Weights of a small transformer language model: attention and MLP in parallel.
MLP neurons of a small language model. Each row is named by its layer, matrix (down: output weights) and neuron, and shows model dimensions 176-303. Each number is 128 + 32 x the weight over its row's rms, rounded and kept within 0 to 255. Numbers have three digits each. A neuron's up and down rows have the sign that makes its largest values positive.
A block is one neuron, or neurons of one layer that tend to fire together. Before each block is what it responds to, as a language model described it from the Wikipedia text at the highest values.

Light verbs needing complement
L5.down775:132099119120191139115177080095179139119150242166131110091145109131139105119119120172070067089091171178131117149120087166088135077114093116135138147145155097122114105056158182092121114108113209168093119154107166154218130121155108145130101116117169192126115131081131082159157084061143103127133121173089141171122178167153152151166160109087182112099092108161163145132125141127090181075183

Word-initial fragment pieces
L2.down353:113126153139171158163080131130193099226118184163158179145173143127134134154122070149163128102140125131184133105108148140156092133096216201177065155143112157101119148167094169143180079120096130127181130083059115130131139103131130111084193102096073100144104158155186117092207095025123111163142123114166140144126112140106168143130124132102130134133141110112179174113119150081097172177147
L2.down356:096129100103115101089196086146115108188156061143087143128125125104118153073101080123135208133110091154109108119172128163125109137128170158155101151126094141068132119133083154135035140122128099092111097131101060095187108153161125231110109135108154160090134096169096121173102149158194090132137109090158104142072070115141132168171105094149091125124138110070116163087125159101169101162156
L2.down403:106079089119107158113125166153137137204166190104123130161146077090153126152129076181135132095194098094178126162123097113144163168152095195159154128084119105154161163192123157073126125127069104074101132125102099119106125078163159117115158112123084107074117121167089152129122146122132084137118140126108153131140152100123131115131111204095189137117102083103152185092185126142119159152136
L2.down533:079169079143146093179138156187164127095041192146137104084082122135182118099120119127143105078080136042161111134220134087143111106146132131152123167097101154096169165097085142102104123148122125084108106124106101178123136128111100201057139104115152088096154113064100156155190142158117109174108110147170131152165155125125149175128160157130139129103159058073114095124060131214101152153189
L2.down576:106151139153099163145110117156088168100138210145130139199147144146122143093105187107131145161072080124129138090094146140122051139118120086155099088171142194121105104119091069150154129148102125181125121131183109112137106106132105134101109100161140096089133113143164114156085074255098132096160146128114126126191101119152111136119103101147164083179139138129074102163151094136143158142127
L2.down586:143077153142142146150119177176086166174137194100095174127065112115143147123097159143066153139121098164066136094152082072086139134153059144122091163121065119153154086110165084145116123123114165182188107067102126114191136141175118172100120172124108108104166166127131132171113165092150164170140112147138214096168169110143120104135113129193123119102127081154158119084165116141113081140162
L2.down592:133121145078056095095135158103157132103131142105113153100136178081113145155135117107150152145126118141105068125105111146127078113173117173162154126166095134129137085129146113150112101101148093155114161122154124134157162149095071190156131124126098131089121102120153160108169092211110196142110119101061110124140135160187133092157064081157109070158107097112163167129103130095153092125108
L2.down827:178166102132169166112084139110111161165146255120144125155164156123102083113078154112103153069115169119129114113115157143114085150162146154188091148108130115097133148191116120106178103122097154163096117149127085146121158120099130163156123072142157157093107113148124113124115126224095124126181084123085195154144125180117131126122123186147061121073114146135043164162115164109095118173155

Title closing equals sign
L7.down93:115160166079111106133129096170051101134070000099165096097152098140133072133142122113151135126153141080139100113138085129151144178094144183139145095151090106099184161103171086118135119086091090126156121120055121154123109094077157128121157120157101160181125102162124159131155104253137104156112146094090073109133117161110134118138140135141144111112118137124127086098137161145189118105090
L7.down151:150128141121082118153126085120148134102101000103104121078101179142133109119112118098172115138121112119148073177159125176131134130166125118135137100170120139132197154138133160138136161075082156113148106191196124129113142135079148135111124146142142120163132140123158158148102051175106130106105080177146102083148154139093148163094125111098138146176203150097130077079191157095158137137093
L7.down201:081171144158103137176129163102172109148097130064099142144079104162189124149072172172079134151056088120130182063109155147158125163170164093153182095106147138124124149135154090134172118119127126131115129125137113113164146121139181081144149148104163131110138191111163125081072087208089143151143072172100132087147111132115116134109115104112128196161138131119125103174118149066120128122166
L7.down325:052187146148155153084123131148136202108102000118090143129121109128169121173152097166150152121099140101077111125083168156098129137147069139168173074129142113098165128168148120157133107137150115080160102120097106169108051060124155087097121127124178130156110117140164094053099028013119150139131169082106178111155143143104138124169163092159147185098115181091101085098187106137129154158068
L7.down415:156130129133149135122108065141133103129188225092160155094095141118133097158135110098161116095103144104213069086132120120105126106112168160111082130117125146160112168190071136073104201079164025132152136182162173090185112173164143142150163106106128165144111132066144095116102128069094127103122104096114188111123135052101098098171111170141106104134107159167110110174141170148150125126039
L7.down456:092166129122144137148162139123132096090083255102127078160108171182122103103146118074133160142118115170152192188132079106112104122108137169098174091088162108173191180123168130139137101103106083145179161051160129117124189061096066075149160128071139096064112137104084175096114106155109112114162128168100129168145086138153170107097124142104188165150130146121119100149103132161118127131148
L7.down633:135103089113123154167146099111037157089178232115094090127090135066062115139105091209159092152122143162129161215136132105088114121126163074168073112134094140166097098129153163112118092135104115135162098118129132104108156096081117151180167141099174115142144100154151114131144122143062094132074154116203114169091066152071129129155147124111165116140153153105142145074083114034151134109180
L7.down693:100118164085140121136115076078140091079229119156107148112098140128075091146084113125141157151129196143114139182088143122112138109071154110125107084075102158176142175104132097120146097130108079148141093163136121121106164151148106100097098084155108135138167112229167128171161121139161118103127120095139192165170144142050138093114173159161113130112115102159157117184120115109078137193111

Surname middle pieces
L7.down25:140136118074116103134166159181112179096121213097149139170107125166153133145133147115164161162137095156174110135083096113178140173159092147142167122114087084121114087092142150105106135172133133105083171100158138117175122109153130072158129163175170095148117153140090156108124027069131207093173076121123173064117121093147117183139130193150090124151152148088140159125136129155105089085145
L7.down72:108147106173110134139126186141095154049141001179149126126157135100100117110101087171146134166102171074094166176147100108109119169134109093151109102105119108108173150162147210158121104104162098132146142117114120147104158101133155172095152126057147131188107140126088134118096150204123108144118185167097109107161135145160110106116079147185176140130151109060168133101192161117172121128121
L7.down255:092127148122172124106109134100073158113166170133123122127059113127104125164120136058116118146176109155093119127113098094181147090083189141108066095188110194079069161099140040103112114176137147130112094205104126123072133166094101103144126143114109148108081164155137128122188158166162137100151104129128126159171143096166151092105129120093183163124129106138135144155138105133073119147068
L7.down333:170126116115101093182111092117140152091177106113088103126105083168156177113098149132100135073140142139135127166115104127079141088116141152086174171126109105128132188177135096089061144145129116177132205081038117141158172142159120068132122092105123184087079123139112170117119074087166108142137110164128155142105101180114108184137212165132155154161076134186096147134189142089083127165167
L7.down337:114145162115176125171128079134120158145125158133130133127114140083159107126094146126143117134087144133124085138061150157071152091081143144102120133120162196062136126139114044094096169141101138095176130167164172156187147126068061118161099096127133132093175143070076132118116074088123109119174117107107110194147086137117184097134148115114129098100133115096133120119166124156121143145102
L7.down547:111123160128192179144114159092110153113131117096121070164159140147037160138131144139097107089104132153159140121062072184158148095093174202090135170176104084112080123107168149133086134165111077116123101131103157153108109100118080117147135113135153144208144169123117143129170042171143117118148092103141118172146130155137086172154162103118101096143170148099107093071138127092094148165127
L7.down599:150140125063152146131094135176134167136072244221125166165144144084144085113133112150128092119062101080183111191187141151112099142147141114095105130077075194126144142138138130133115166109124072100149098073147153113179125092127131150114080142164129108172141156149111099106129187075120063098121098181152112118139075090105146198111115132157181151085145084091167160143153153151139153112042
L7.down618:157152113139127125138118126110108155130121082181162175161128179089171105163183153151065142136130185105157172153142136113095082133178116102165083109101095110131090095160069105129083113154107158087068115137099098120171122122138086080091132104146146178125110081110122124200081078133100139113144079119148124158096099183122112117120157156142217165152156091157125140115112091113143111159094

Word-start pieces like Al-
L2.down39:079075133127111143177108209092111107116145255123168144134126127133180073135125166126072131147094147132159110171140088104107095116144100121157160096179138121094165095111125127147158108144098093156070151158101148141075132183144112174146167157109111091114112166142147082104120039128161136107079137094111145120160113126158133074135122103144110182090148173164126136062146184134170103187154
L2.down66:109144127172155089114150127152152166125141117095137098113099108147113122158132149120080135127127103141139185178129162118160134149093178136148133108119121108137126129075113141058134087157065094105112132165081153116142189118079147083110117134137127145144065122190185127084123163155160107161149146131121151059181088164107098127158049089135171157128134090133084125091178140118125084113087
L2.down341:186161145096110084136128096152158143096112201106144160087151082141153192106112128149087154087167111110113131147169129104095111125143109083103113098168150147091084108125121094118125108135141134121151150146135143146159155153099163096117105113111144131154056074126161177151056146094179159136138117193039191124142135058173107125155129115171162098145182110156123161117153082143058101132113
L2.down414:153157156146151110148110132145154189156178255139100124106113129123055086176140114108086111136106172114090130142094102105119144158132060153116116130077121181182120152107094120129123131130145081101128141096146126136135189129111157222088224081130087109154101156127124127160112066135150104110089109124098147086099064165119144111163115121133074140146120117112147102126082102129059146169157
L2.down419:098091136171157091213076125125114109126116255132129094084134107132178056092149118134118088148105183099143123067125135111160121093070074098114173137140108108102118130152147105090181116141138102124174117159115138136088141135151116247139126119110079122107123152071100141163133089065119133149122139133220121196085096087095134099122112149159098159141124129109098155129094125134155128117113
L2.down511:217091114091100147120125144152155103109096169107130126104108154111060143180124153115113109133138133140171219166171132110112129101108147126067122100127125158159197148137101105150131082156103139152149174107163119160146179137132111177174108153154084120063083106159152148125102114202136181121146112143174144135147047154140146103148135161159159203120113099117145105120097136111121160142174
L2.down692:114063147117083088130164134135140137106099255111151122082127139155146101145117146109148127119123121146123135173160130116116117156137109119119084115143133170147136118086120117123121090115141097090135122125131133123123164099142122255155154128138157125137138146155149164136123132210105096134091123139146085089100068146141131125163082124124113158170169121151141119136121177110126126158166
L2.down731:109106114132065096162146173142193062113107255116060118141146136203108129097126131093082142153124122058116135117189137104085130141094122149074141136078105120139121164108109116100153071141172150186119121091092119169155107075163106197130144118094142084150104137120108109163104100205126085156117106145191120076145139146194161177120167077129114163073117107115137072147118115088130130168108

Markdown table separators
L5.down223:142128139136127139074134102151092152123122092135139104133135112148167210111116145146132182136152138112126124085120188111186170149075137111129147067049173097099106190144169116093135154111150058109129147132172101112136126140085107081170122136175125143142106059080130102138068099168140127141165087122166098159114144115154101126152162103195098119136139156213122096077172158120133110132069